{"d_model": 192, "head_dim": 32, "d_mlp": 768, "qk_norm": false, "tie_embeddings": true, "parallel_block": false, "lr_head": 0.00609, "decay_fraction": 1.0, "batch_tokens": 16384, "doc_mask": false, "steps": 10242}
MLP neurons of a small language model. Each row is named by its layer, matrix (up: input weights) and neuron, and shows model dimensions 64-191. Each number is 128 + 24 x the weight over its row's rms, rounded and kept within 0 to 255. Numbers have three digits each.
Before each neuron's rows, "fires on" lists the tokens most often at its 100 highest values on Wikipedia text that the model never trained on.

fires on: " to", "s", "ing", "ed", "es", " is"
L9.up252:112102135117114113125146120124133077151109170139137107142131105134124156110109146151113143127152112106120138174095173115167120093111130138108141132114099110216121177180136102130113121131139111144120117131144141140108083137119128185123152081118168132160142115106139141112098091098132108134121108128139169095118130125114156130100128177170156133133142131150158102137149143131154093122140

fires on: " f", "b", "m", " pro", "p", " h"
L11.up298:181101165100121132146098140121084201108146140109111122101100146149133105126099173123098147115125153125144109117151108160133111095107155116135159112097138130134133123073133147135155107107119094126172141145154127126139107112128125120131176119139130141121136094089132138119132094146182122149100121089103158135160109109149137147121146134105180123155143150116120094131126135103119168121164

fires on: " to", ",", " and", "a,", " of"
L11.up455:134105166122140159099151091127113090149119174114160102113138189152118112140091144157117111096110129138080117104098140112125104103094160131126132140069116127136124127153126139189122177122136138147136100123098185150097106120135094175170101123138181131174127143106146100102118164107133097096125107159133104166098160088145123155120144142166159107124111110131144120118109148152095145110138

fires on: " e", "as", "ast", " n", "ate", " be"
L6.up727:097132114111136140149095127133141126142100137130133102128127174152105126112130105136128135185170148145079082115139153131174122108108104128154143135093131175105094128130169118123119119150148124112087133129092096168106126127120107176126160103133139146151161121119123142155177125108115144115157125171087126099146128103124106102139118126073143136094127138103163134146108156124082149093178

fires on: "in", "an", "al", "ap", "us", "ri"
L5.up303:122146122120098164156131124132101119158111122149107097180147119103140119116107115146150186123128107099173134109143130065104149103119143143138129106127156117095104093104150146129127108116140146135138099121124127149124093141137109122131113139097146110136167116083117129144102161109156109137106151122144141153109099143133091131125093128112118135123134114151136125153096136144136132093141

fires on: "us", "l", "on", "al", "-", "in"
L7.up28:164133150157081148169155133122141112131139143102114156148128109137134122161121131126105109136140108073171120101094129099125147107123132167129110104178127128168141111133130152115134161123112135130128142093117090158106151106166083144128074092111131120179116125130073138172117134152109126149124150116123135118120159120127138099104152130107091149132110156152156133123123162182149145103151

fires on: "-", "\n", " •", "ry", " /", " Sp"
L4.up639:155133092094164062103117083116104123117137098167127148128161113155160169134107119135100117130166145100086096093114113116123102163128110148091122143121116133139153128124110117099162141179111124109149122099150133146113125161122110143096124157137118145158106099132116089137115113134152125146118148104118140127165103108149170096145105148095130201126155140115147155105144137144166122110148

fires on: "in", "ac", "ot", "at", "oc", "av"
L4.up30:119107120153126094107142109172124104116167146129106082107138138097152126151115181103056103132120155131106133113103150090133126098120129138146143149158119107167123148155136132115167128145112171154134113145120155163114133114134093103194158156120114155119128151124102103152167129108105106130149079135138128125090097089163134167127128114087126125138119155153121107141143129126127148101095

fires on: "it", "and", "ad", "os", "an", "ord"
L5.up201:164135113130135119085144110092107133125176069135126152162119111147139108092115104116132122129128134169125134107153147126134099171141135135154132112139124124118084138124112143201129125120107138124136142093123167102115148140099111146163089137168115110125160126129089118147170149164096174164134104100115127154102135095135118119097113105091131095159136149124083157107096112162071123129109

fires on: "-", ":", " of", "us", "w", "ra"
L10.up196:147117138147171107144140147160164081138121076153121122128110136148137114147162163101106126128125139095125087109124135134132104102120139119103172100106102090134121102122099164124150144147097163106098152127127091147129160116122113143109116088112152137152114099128111157125117136166107142195134110132112125148131111093150090167095131163123156158142132115187155133119147139158132124160103

fires on: "ost", "ric", "e", "ort", "ent", "ow"
L4.up284:111104160119119153164164106137101156097174074130109131084133117160062166124159102089078107105129120093174140151124111125129114149123129144094114109119127121150118116114151101127128151151138103156170113154131153122160126116077166125152168166133129119131120109078164085102138166123170108104153061128140125127136107143156091148155141116130166132099151159151130167130088159121155120124160

fires on: "-", "\n", "′", " /"
L4.up319:161115135139139088078104119137110112139098174151140139097128151122135123156141159097121107092165134105092124092117123144127160094115132142135151159133136089141113145154071099125159114181164129169212103090122100113099105137121112118126122153149175118073126140109132140114116135119130120121127152124130134139129121144135132084160127128105100174124123131139169124148119150197135112079106

fires on: "m", "ew", "ort", "enn", "ent"
L7.up470:113112130178146113117110105095179129140137174136110131134117126128137146110181087105163128165139157137131159164125135149124141120126133091104111128150137130146172134164144087114082137096116150149142099123158148125123141114145138121120140098147119148137104141131147133110143111146107111101113086117164125085142115126155113126106113113099140148104153134153111143125112135111083144129087

fires on: " |", ";", ",", " –", "1)", "),"
L10.up506:155102111103108147128141089135104103205174146104133141121117112153153122094099105106102116081122133125120132137161117128138119123121136149123132127142139145127126076140186080117136160118139169148120124112133133128102121112118157162121091132126124095145168163158123140101160107181124109131136119149133107107137107112134096137131149135167153132157147098135132095096110137151120120122101

fires on: " |", " (", "|", ";", " B"
L11.up717:091100094073133132140131123138122138125118127178110079137121116180097157152117115162118120140126136121139106160127149110111099106168086127122131133102137139121150098195147098129111135160091113094111122109104124106159129143099113121133113088133133110137144135126113116155142083123128042101165093119156106124130116117149082146158141138133151117125159194147171138109177120142159146125113

fires on: "S", "\n", "C", "0", "-"
L5.up58:133138142139108145111124089132138164123140140133092163119123145153122127090125123135130107146105127111171122113097118133178157109166142141115133128119107131131111066183136084077112103108119123085134149167138139130187124127148135136067098140133127077147104121157129162094104191144089141164111154094167125149140149134123134136107133103127125152125118168095162153121147090111173134144175

fires on: " e", "os", "as", "n", "yn", "tern"
L4.up409:135145115106146145142119091126144101111119133148153115142122144146088162108160136154138206135180115093101114126108134090153105093110092167125151101111122113128143148157112124131073116111110127135120156149111110155170128088110138102092073146137125157122159115080127160142130118131080164146137103103106099156166138129148065118155113130135112087106138173134186102140125122117116101109193

fires on: " and", " or", ":"
L11.up687:141109124125106129102128100157110093122143150133134123136154134111111124133126115150140110144136091082113103115103164133121114084138167099111104141130103101130152137160173136135092124143185143179159080186127126112140106149147129134150118105134148140155094110115151158096147093132137132133136086125135170159163167109101095170120095119157138137113141164151127122117139131114122153105100

fires on: "re", "f", "v", "ber", "t", "is"
L7.up751:128086081119131133109162091132103148114148132122169116142106084132152118163162140157121112138148132149164130100127119093147141138117095096150114113109101131100147125151154167119135112134118139120133122132115121171173105147133069144135125163144112139172153128147153102145172104115106116121179071124147097157108117099128107106130113127163126115112136094120142163143095132152134082158147

fires on: "t", "ary", " Char", "mer", "igh", "ior"
L9.up584:127114138147162088059081156144122137104104152162115108156100110112153143096092161142176123140118124143098175127101151164125101162138097096155160105145071153128141118114143154092130126143102125150099128161146106098138143118113146125107116073160162149097146113143114175149159161112109076124156107146134116112152120105156160109106157122140161122157122151105130127113118145154128140152162

fires on: "al", "he", "y", "ard", "ly"
L4.up355:127114108136108149152189117115142156112132090105128103150174121150128104117101168120125145114123118159121139146135104118162153141074114144125090105135158163127174105136077151165090123099126139147126122130142148134144068104108121153133137146098127138130128123108122120147111109104095174139167107147090040185100159122099119073118131062129117121116132160126093150110152147131095132120138

fires on: "an", "and", "ab", "ain", "af", "ant"
L4.up539:156118140099142141088113129153088106117152135131144153167135110120134113155114157099160125127148152137134130129171164165130119167125097112158126177121128100085144124098111136172126117117074182142127148113151119113146079143084107143121120086124139112123124165128101133132128155155137150140112098065123138171117139154121151127118112117145108131152125113147115161157114108169123136140133

fires on: "c", "ic", "aged", "il", "igh"
L6.up466:120153114120113149084132083108154101088136178159120140124117197101102130160120141177117148132099118122109095158133137176152138090128100148151127125106118133148158123158149130097150109131128129170177120136142113088111137118161121107164113150148140133101140116140095144106130112074169067105126084155127155098154151116120135159137142141089106165121112138095094158127121151133108069112143

fires on: "6", "ale", "5", "7", "ite", "8"
L5.up548:148136135144144119177138123102114154135113140139134149142121139119127083110113168104144099147110114096094127109135110123148149108132069158147144165121087141091151076175095115092124141164117114132087124133146127113138129142121141127145106110097123132154124134151149111149131129167125149122138100143146094126164119169143115111071145139108155056114144157147113124099119132159112154099162

fires on: " and", " –", ";", " or"
L10.up306:097139141082129149154131128209102114124146158133123107120157159121106183137115101129114117137122103077084130159129138127138108142123129137115137111128119158174111092160156098123101137119132210145140104151071162100145099108089137148110099122134152114128147155159139159126145152129154126125139138143122092162140186103089144126088117132132136107119130145138141106162118096137120114127068

fires on: "t", "pt", "ot", "k", "at"
L9.up266:094128113152084141178105110094106137127125133120114135149095152126094118145148093112127131099104181117132147124141146174126153133125123140109135109157148162148089158134103119162110131094096138101106126126089099125125132132155134115124132130136113167190160115118139062139136126154143134102128153104088146120144125079118117155102114131132153140153139178143186148095138151166120111162115

fires on: " ex", " pro", " F", "x", " Pro"
L7.up663:103100098127120113144140146102126111131192120134156103154138116119126124164152120162097134187132170125119102116169081115153126093132153162130165107135122149100155131124130123160096096113144100140145123117134120126112101095114105174118101145117110143117121105142136091089170148145126107105118128103182130152083131123160137128135079101077096091157121159112119136132128172134138112115166

fires on: "p", "at", "m", "l", "im", "r"
L6.up148:149169135148079134145135100170094117110157148142119140118116151109109134141145121106069129156184103125135147120138142144127162139112135103113133114116140104130107132163164146115146198126096180101169105145119103165121130132102183157128086107142136133127155133138145164157134146154095095088098086078141109119134088113138119097091101088093123116113121123076138109124135084115128134166146

fires on: " to", " and", "ow", " on", " is"
L6.up78:136107130175174112117199131103112081129161097150129165141139124124125071129124169164122109153123129107119121113126133153147106142112165130164093166108080121170109148144141121094127127129120104117143116109169140133118102138116163146144116125122178119125104162138176120150144111108126127155144119073163140141133136112128117098114134132155147142158177128141149113165127132107108108124139

fires on: "or", "o", "in", "ad", "al", "ell"
L10.up30:128159099128111125174137169138128140132118118149118131138164125143072102137123124120114093167107128139151111146163178102131142112131143157126065125127150152110118076155081122082128153115186118147100125136141119090108075146098106171154083121090134111104145119118090114116102132131148152129065123162139122170080118120151158132125152115128130144138117146122107082167105133161148109135078

fires on: "ar", "ac", "os", "ot", "ain"
L9.up518:129110122101108116147082131137118090140170107126107124157120088122159135149114098170155122122169115111125182109161185133098123131136108147152113134153136113149160147103128152145136139149120110103110119108111122112127162134107093168138142114165092141119156144123124164089103131069138138197170140130099125145138123092164134100126122092141124123090128145110123120153122140096129117156118

fires on: " to", " not", ",", " before", "0,"
L11.up431:143090113102180129129134136130101068158109171130155136133120177080162159178146101100161092124145152139150103094127138119135128095105157158142121132103108121137128148142129130158134089141140188111131124163131119175144078161143097191133133088144122144145090150133141114111111168096126132134117091147102138137121090111134142122107117111147162123125128065133132120114101084169120121132120

fires on: "or", "ue", "au", "u", "e", "end"
L6.up276:106130119161155144083090119107097136128115171125191102105138091115106115135129115142130115156098139146126147100141149168136172129133134154117179146110113131140155113124108114127149117143113166144106153130105127142143086109115098142145202154129110125122124162106113104129088145109093135179090113085149180139100155111088119169099097120138137132146117099119112135060142139113117136155140

fires on: "|", " |", "\n", " Pro"
L9.up385:136146129114120108106107108154144128111149154130125076118122085153119107141123104112115159140115100102096081132149131140133117129143108118108167135121116150142156130104135118138157116141096112140126094124142102128152087157117140108144108138136134151149129144115116102145123095125100092109133100117148143161115136115139097134102107088106150120090099175163157118081146155148130122145110

fires on: "w", "re", "ra", "ar", "ent", "to"
L5.up451:153153135131140167136157100138073104184161135116115168113124125148157106132108125129190151134154141135153109165153094124169138104111144089098119104124104111136129115133145159077119112128128102139115097126108101116133152104144139170128139108123117168114135078113150120135140104085128121125179143144145112165138102145091140148172126170150102164095094149126199131101141131148105120088143

fires on: " and", "ent", "T", "es", "e", "ed"
L6.up449:136109140105131127161133114107136122078167127143107115113183111139146156112142112110108131151118165117129175137131130157129134138161078130110093098107161160185088138121120088142079137178145151086143153125143148141129122097112130151124099155162140131099148093081128162110121139120140119136117093130138164118123084151136127109120109160149139114126150123149064152134090125155123114081098

fires on: "et", "ly", "elf", "el", " United", " later"
L7.up444:157130130122083145103105163175090140128152137114108137161155171104122118105131091181135150141146126109086114126112082130155110182094105148145126146132125139096108129111115138134140102107161133106159127067142120153155117130133112157134148155169113086121112122114129127164097153103141099110141078135099094161115139144090112116141113144157105157143139153101118110176104143088145134147160

fires on: " as", " S", " to", " became", "s"
L11.up650:114126111129155092129155075102095120150136115107155101147117152099126111152147138142196148094141147128130093107089113163109123094147092079094135133096139141104139138153137121158141139171108124126128085106155115102135138173105123126130118103108152086091142085096129158115145181133158097115123141126138124095132122134154076135132101130108142124152146165142157147091107100130133084106103

fires on: "at", " h", "m", " l", " H", "ol"
L11.up152:152150133142121163138138107115127099134121100139135114085134104112134092134160118094084154137129089143102130127135105098112186114107136096078140151129083147138100150167129113133124123108092186120134067146139085161142112122151136077109143130105128159109184133145138131136171107139161145152121095134154116063140107110115151157113115078085142143130135117143155112133110128118156142079081

fires on: " ex", " res"
L6.up455:126139098141129108092143136137149109121188171102127120114160124136068154114119122136112114127140144121143149095111130131160159163114158126127110120115122117128169154138126120196100097187122161111107096107132063079115101118126154148105097127094095108098136122089111127112145133146118113107102121147111133149100106139170131128119141118079142120185111144130159127119144152122132128102167

fires on: "ed", "es", "ans", " was"
L5.up113:160141174111106095100100127099149122116112157122152136147164119123156126131093106109183109087143120115147119132112088151135163090099100129162096118149083121142136158118155112137104155153090151126105082129122141108147148117153108128157138136083123135144172139118114120167115151132175126109102100114135157174127129099143119084127134156108124136161117104130124119135117119117075146120165

fires on: "ing", "id", "rib", "ound"
L4.up740:169132165145155088165134106138110126108134116138129093104127110135136108129120128122159129090078148118143148085144123163141205132149142127125087159175152142110107139148185169154126122165087096088126185173112132144139116173097119098136149123123160112106105131111120121128126144119111126166093115156129160153149067157112100147099097132171132139113109149073119128118119098116112132158140

fires on: " H", ":", "u", " and", "w", "g"
L10.up407:108143109105151142132148112158073132152080192148115082152117123147142128124135103158095133172130135147106180119082106119107089117138154130111167116133105114156131133169155145134150126132109135150110112128112149128130123111121149135112133104118144162101129180084135140162128119096095123139114091147092115077146143084119131155130163124155124161088154163122140054093143133149096147090116

fires on: "in", "at", "ch", "an", " mov"
L5.up168:124114134120139120150118075105104071109105145098118116124112122150142098156110161089135097147105140112129136106148125099139123122141128128131104149127103142126085123147140124151133110115107151207166135129092117149120134116186110131112133136158085149110153134110126091126118084083112132135106137109122131160107115147174101132103125134128114128140124090130135094162127130125154168111138

fires on: "re", "v", ";", "ri", " |", "in"
L6.up321:102122125088121118104117109107126114122140124129117130153126097122132086119139148117190099165151164144125146099156132092150129149106168135143114112085106122112140080143159126102106096126165134159103144143101092182180149117130120130105149150145159153129131136159152113160131151125070120113145128141138136157147136110110131091129132107143107166126150104137146150143138147150134154095107

fires on: " E", "E", " a"
L11.up522:102148142105121158116099119122135126077146072126157126175113122150106141156120149167115085127104110136106124141157120134102156165108122136087102100116128155106133147129167138157088119140125092095107141153116086136092118138127124156100164154152116130112162133105111122121064178106120091116166143132153158114161108148154119120129117164153133127163081143170145161142147139146110103108148

fires on: "or", "o", "un", "a", "al"
L5.up515:120113139123120106117097130142146150153126104153118151162166097140117125138100102137121105136151122147158152123123145087167124113112083166086117109150163151115098167143112149118127132126138112111085125103147116161123120113126120188158138147103148094139132121085129121066111146125107104145094132144104099121127198093128144117118149134103115129121097148128084181141097121118083178129141

fires on: "b", "m", "mer", "ew", "p", "n"
L7.up58:143120122136180130118118118138138107162125146153148124122110096150163126111142166140119103093148157134167111138145106179104167125132113100082148101124109119122104153151121114140148126119125159126150142115148146108129135115135142108117188103195117136104154106100109136144124145170161120145151112107133133127134104109163115109135134123062157162107157174176116144148174152089086132138120

fires on: " |", "|"
L6.up183:108162085097070121104102127140156118127133148136139091124117067118124101136110127143161152153141102126086167152122122131147122127141103168080176143164158109167103121065125163117086097141113121127121109104116136100154109134067126151107117130141126177147159112109155141122123100138123120119134131124121122156088135125135145141110127140136164112117151179145122142131126164159151159124145

fires on: "ar", "ut", "ur", "uc", "in", "av"
L6.up641:124124130156083084139122140124125092161163127166169145144115110112127121143149105107096088143136159120114127099116148111111111143127139143144110120107111144121134140186139056115124129118114078147171162158114151097124151088118108151119092134150100174144122129124158137119170122140119154125107080130142131118140066139120102139135139135104129146154087128129150115150062122161123154113104

fires on: "s", "ent", "ed", "id", " s"
L6.up317:117127104113163119174124108110153146124142123157098122114116137133135094089103117141101126085122112149148141069115114133135154083134148138143122138169167153114102106122182132134152152160138123159140123106159145152129090098112102136139160171120140126142157145088112149082089153067131105129108115137155113142130143131157159152160140124129158104144106108116127147145137132086116118140126

fires on: "el", "em", "et", "ur", "al", "ap"
L4.up251:109100154145121116116139119134086080141102118150101121149167141088151139162124159163122121122169117147134147080124092086114127111124093161162147102133157144141079144135129122162079115133100125119147121121124168128154147142128134157170113142124070107110137110132134064138096159079105113135115100107100122137109142135134156139153131131143098115149117117144116113166076176151103130117125

fires on: "ar", "or", "ional", "al", "l", "ow"
L10.up213:064148147116110145137140178162128143122149129104139118120132164144139124154124135137130114176127143107169114112131120104107122122143090131094111122186106165097090083156113190140151114146140142139114116125156095084135095156084109114088112109116158112156144100122093155120076109142096125128125139150138111118114065139164162121113138140138107147116135107118124145114127167120128132130169

fires on: "\n", "-", ":"
L4.up548:149135147121165082119090097149117127147129167155105153086099149118108159110141151129071126104139143089102130153122094105126142115125125124122129141134140121128125112111121160141161130173151161138156099097117137119113120162127110112164120147149129122094096149120079101134111096139149103111123145138168141116153141104167122089155115157159068160157152119096133127112115122170121109155151

fires on: " was", " is", " became", "l", " S"
L10.up704:134130165125117101090211080091152116130160105120153141123162142120140121124158113126160180118099120120161142125128149117156112118079135081101086120128134166153097134163125160113149151132140140109146107119110131129143127132118076148140151109130131164099134101123184197121143145152120136147108135168132116096116099154102126166128094098168137168143113105150100116095109099132134120127107

fires on: "fer", "or", "old", "°", "\\"
L5.up536:126124122142138127089102126115113110123159146104109103138140112147199111077108085140119097108156157128074113125099120105150166077142107139117151110132126135180109089141154107150144130141114105135126142112112178086126159129115118107137164139128120138167127176150110148115149140075127152106161165130094164160140105108097179132132129121128123104141106072147126126113113136118120110119129

fires on: "on", " h", " res", "av", "ol", "il"
L7.up594:107159149120120148134155153121117148098170139053126152130139113149123108135130104089116092128122137134119129161122211116140170142111190158103110138128128148107129112151116125127155072157135128075081128107114082113101127093112132145154093145129151149141102117136120115140151128132152135137073112128124121140136115151142111095155161110080122130166098129140126132097132120131155118138103

fires on: "-", "\n", "ur", "por", "ed", "c"
L4.up692:154110140121128116151091117107131155148136106140087142161109150129163171121162152131121106162102141125147132150135159104196178107094131120119139107164148173106132102126130111098174165119134156100118125168132175160156156114132115151085121126069098100184129119138147111086128127107127168146094111100162143138134128096132150136141120136147149149122136132146146133158109132132127176134152

fires on: " a", "ra", " A", "S", ")", ":"
L11.up439:147116145127144148132103118116127108141141151136134174113160120185119063134170119147114114128128088108118088106142118176144126121105106189158113089106124136102163128167111141126124171141146099138161111123116148123146152140126115145153083132094089098127126145081125175156145100149120074119145107118097145069117124107138090150089082136138098165146164128144090112132108135144114149113104

fires on: "or", "m", "e", "it", "l", "r"
L6.up540:135149102110137160098109147133144125130130159112144116146137106123116110142109103106147128126144111084152151091133109155164136123125115123128148123156117169111113122141139121137135128112174152121116126158159156125125060117168127143105174156106078108118155112138114151129109090124151196164111121117153109096097117099119133142148070039082109113162134143173102148088158128118125145141143

fires on: "ur", "in", "he", "t", "l", "3"
L7.up153:108112170111073125122106141167151132174169124102116126105112136172118107160092112135124085137130111134108147080144141136098105126127129128145062118149118134118131123131097107140095126120109148125137157156145092129126164097104130158141128150147133118132128105074064143134129146151124136180093126103126142120164086158086134115125108131142101163132148124098121120158106121165147168134093

fires on: " S", " s", " a"
L10.up347:097126137148142132103108169105109139095135106126146147111140114104115125139145151128146099114113139153155137094127148095111135124103138093075124117112134157102119134103124058150122110106095078131107126132170143127074143110168102161084154142134142141173170140145150122148091150135122115118146160164090158094120175147130124126130139151113151162149114169127168116142113137105126112155136

fires on: "t", "k", "ip", "l", "qu", "b"
L9.up346:135145121146104107159142104133098175179110130148094123116112103129157142082120131129140186098138088137175148135114142124115143110128143124106063091135096134112105099142124189122113126125117143133088149145146108152127117127172121109123132163155118152180142126147124138160156106108120144133155114161112119129100153147101147108138135102153118105126088176160146145108115094133149134146160

fires on: "7", "6", "5", "8"
L5.up416:139150112124160137136146136113120148172132118149118102131138164109130077142098134160122094119107163127096129121154149139152144090113109149150170152081114149091140106145112106112144106155159121145101106087149090123161138175125182107152091127130129093133133098140154144127142100130073152114131137147149102099102093126150151146096136108130120110127115092145148102139097097170142111155133

fires on: "ish", "ist", "oman", "and", "ild", "lish"
L4.up439:142148083152130133112165092116147103128157154110117149092142130154103112148135172111111100122129144118123121157114124140137140160153119128134135127140134105103110148122145152164144095127164110117168186115164158129107097129142113095079121141113128122087137098165118149136187123120133130098160134117127140117149147136114149088060094140124111118137142113105121090106105110181139128158111

fires on: " |", "and", "oun", "otes", "0", "6"
L7.up252:154097110111126106166137122146102153133124135139068084092158111124113131191141117117120124096166175152126123150159137151111139163125112137131097151095167128112097126141154117123169116134109120149112150185123102108167085143126079154109114132144134151127147124172146139122176142143099140130090117134123144170104127105090139115122101128148123132120142106125160144108130141082135144153108

fires on: "ur", "ra", "-", "r", "us"
L6.up652:142136140101108156170126112119154129134147147157091142183133155155114138090148105163107146142147121108133139110100107140140156124104106134100108107156116126118107080105135120129131114130141145104126094151094145140146088150104121137077143150087142152153173117073138138126100142152177204145124118135120153112125129143120123127121139143145112163117083123135131165177145081120127127100130

fires on: " s", " an", ":", ")", "r", " he"
L9.up386:119107104139115180123106124125116106090162120179154125077134113155075122121160132163105096154148138152161147114120086166117140116142099143130140137106121157121114114134140110120137149105123107142125137145095111155099099128108150176171121153124098118134140169081120130146107103169102105136132145167109184086147144073172131153120121113194123118132127175160121084127182128101131088108098

fires on: "t", "th", "e", "k", "ant"
L9.up665:108103131125101135166144136108132131125092147163138111128149124105101129106121115089095119186124125131163169123104154184123145136136148109116124117167091153135142116113114116154137143084074137111114112115107111155143125129126125078118128158110133187106091065120119114165126125120105117165119094124117089135146136089171135118102117124087162164127129176127156175092098154157131134100167

fires on: " res", "E", " O", " W", " cons", "W"
L11.up492:117167090164196101062115166128077160143141147111120153086176128127145082119082129141141138129112127080150127112110176127117154126108135109142131127146159123140109119130113145120101101173111154145123103128132104123093108118116108136123119155097162123107100131084123122144133145115102132111134101108125122096127114128134143139123145127129135101134083124148157121106138112140138132113142

fires on: " ex", " f", " re", "a", "U"
L9.up167:096128155128106122118171140149140093126172153105122175138174158118156131112121120107134138122156197144152115093150092093155128160123094194095147150119145122113158138096101116147092152132121147142116143109144086122096129115091115144091118124083088108131128101129112132135090155146102128115142149100172142122115145122136130117117105122123114131119127147105178088087152096090130179123138

fires on: "op", "f", "ist", "ild"
L4.up320:146146156082120124117162143159134087119112123104121105105130130119123105138110166117096107151123124143125122135105116153124143103138135115097137097134124115115122133135159149094135167160116088150134201115112162125132143104131135131145178133148107118130137148111167159132146113117129145157108125102148140101113133136140157111115098137106136102095128096096186117117183108184163137100183

fires on: "ist", "or", "ar", "er", "ian", "od"
L11.up122:105117161123130127129161139146134136145132130121105115144137141113111151133091105151085108170148130103133098105106119115119137141131101144102112082173125131146141119140120153101128151135120120164091109100092118116119129120089188148096114156132117118154126115121118158095119119112110119054137163079124100161163132182122139191155134127157140121103114102109158171154114126110108140135164

fires on: "ed", "s", "e", "es"
L4.up728:116143116198131105133150161130169127074105152141154107098186112130148116117148122099134131103093104101178138098112128142161150087092161096113092118185144127148134132101133080108146125139140135121108089127107135100109122103174168136129148145137155113170161136082119111138104161120133122117119125183110087152145086116160169124143132132166150148140156130121136110144137118119111099147136

fires on: "at", "os", "ew", "m", "ru"
L5.up554:153107094119148138116110086109151143163127130115111134114103110135147124132165128122127106103132151180102192126121120129111101097157148121072148073145098140151166135146131136094119143150096131136110086137135104144121140109132121130131139108133110185119150118110077106129134146138088125088116112117143151120148111118125106145171126113075148167117148153126133160148138132145134146119113

fires on: " A", "ra", " a"
L9.up721:166102074097149135136117127173111146141112124085116170101156101174119103140166104128139114142075135150150145137172146155115150130129121134140118082089117119145145133138082097115130145138130078133113100157131120112085190119148104145141102131137131125138156142149136156142136104154131120091153148128098101116112172113143079130084062129122120076145108169125154119120143152133100111139151

fires on: "ab", "re", "o", "ar", "ro", "ra"
L7.up42:154141094130159100152158181088102111132125120147175126148134117103177100170158132141159119123114114071122106134143099102147134103112128138101108137104103110093131096151107128086138132110152118115101166120147147123084125127134136138087122119097123164124140133122168181144102126108081134160115133160095154120117144133112148100155124171169104168120121153104144127139126126209148120088119

fires on: " Re", "r", "pr", " dr", "el", "ly"
L6.up456:189139103116104142126122092154110131171126122156105155175130121148143126095099163161118116151152128142137182111119087138140112136116110125175126081146106141140136135106145156120101140095099111100089124164170150080161086105139132143112103165138157153112123126093103090161074139110113110103139146137154119145111142135140109103121126142131105120131161152123098102149114122110120149146148

fires on: "ar", "ir", "os", "a", "on", "or"
L7.up163:127167146135092126153121158096118075138113123132130133208142094141155126094098113120145121121161155105139147091106134142143108113101127127108117135118105163074124164136100145146136098131129139096096136150143136146153104118152095113145117137139109131128154119100134173122099106143126074145162160132115174126167114069148157109135157112122134122142123130090100131140139126129119160130116

fires on: "l", "ely", " of", "en", "at"
L11.up297:134135141108094094147176095142125110122129135134113104173110179112113153168164100114154112135150128106162069121185184135097145140076102098097106097091128105112088160146127119136148121100138125158147130145125125146102099162100100150089096148132137125148107151140098124124123122146129127133142126105140202126096140090145158101130143114157138103141128090180171133108150142136146114120113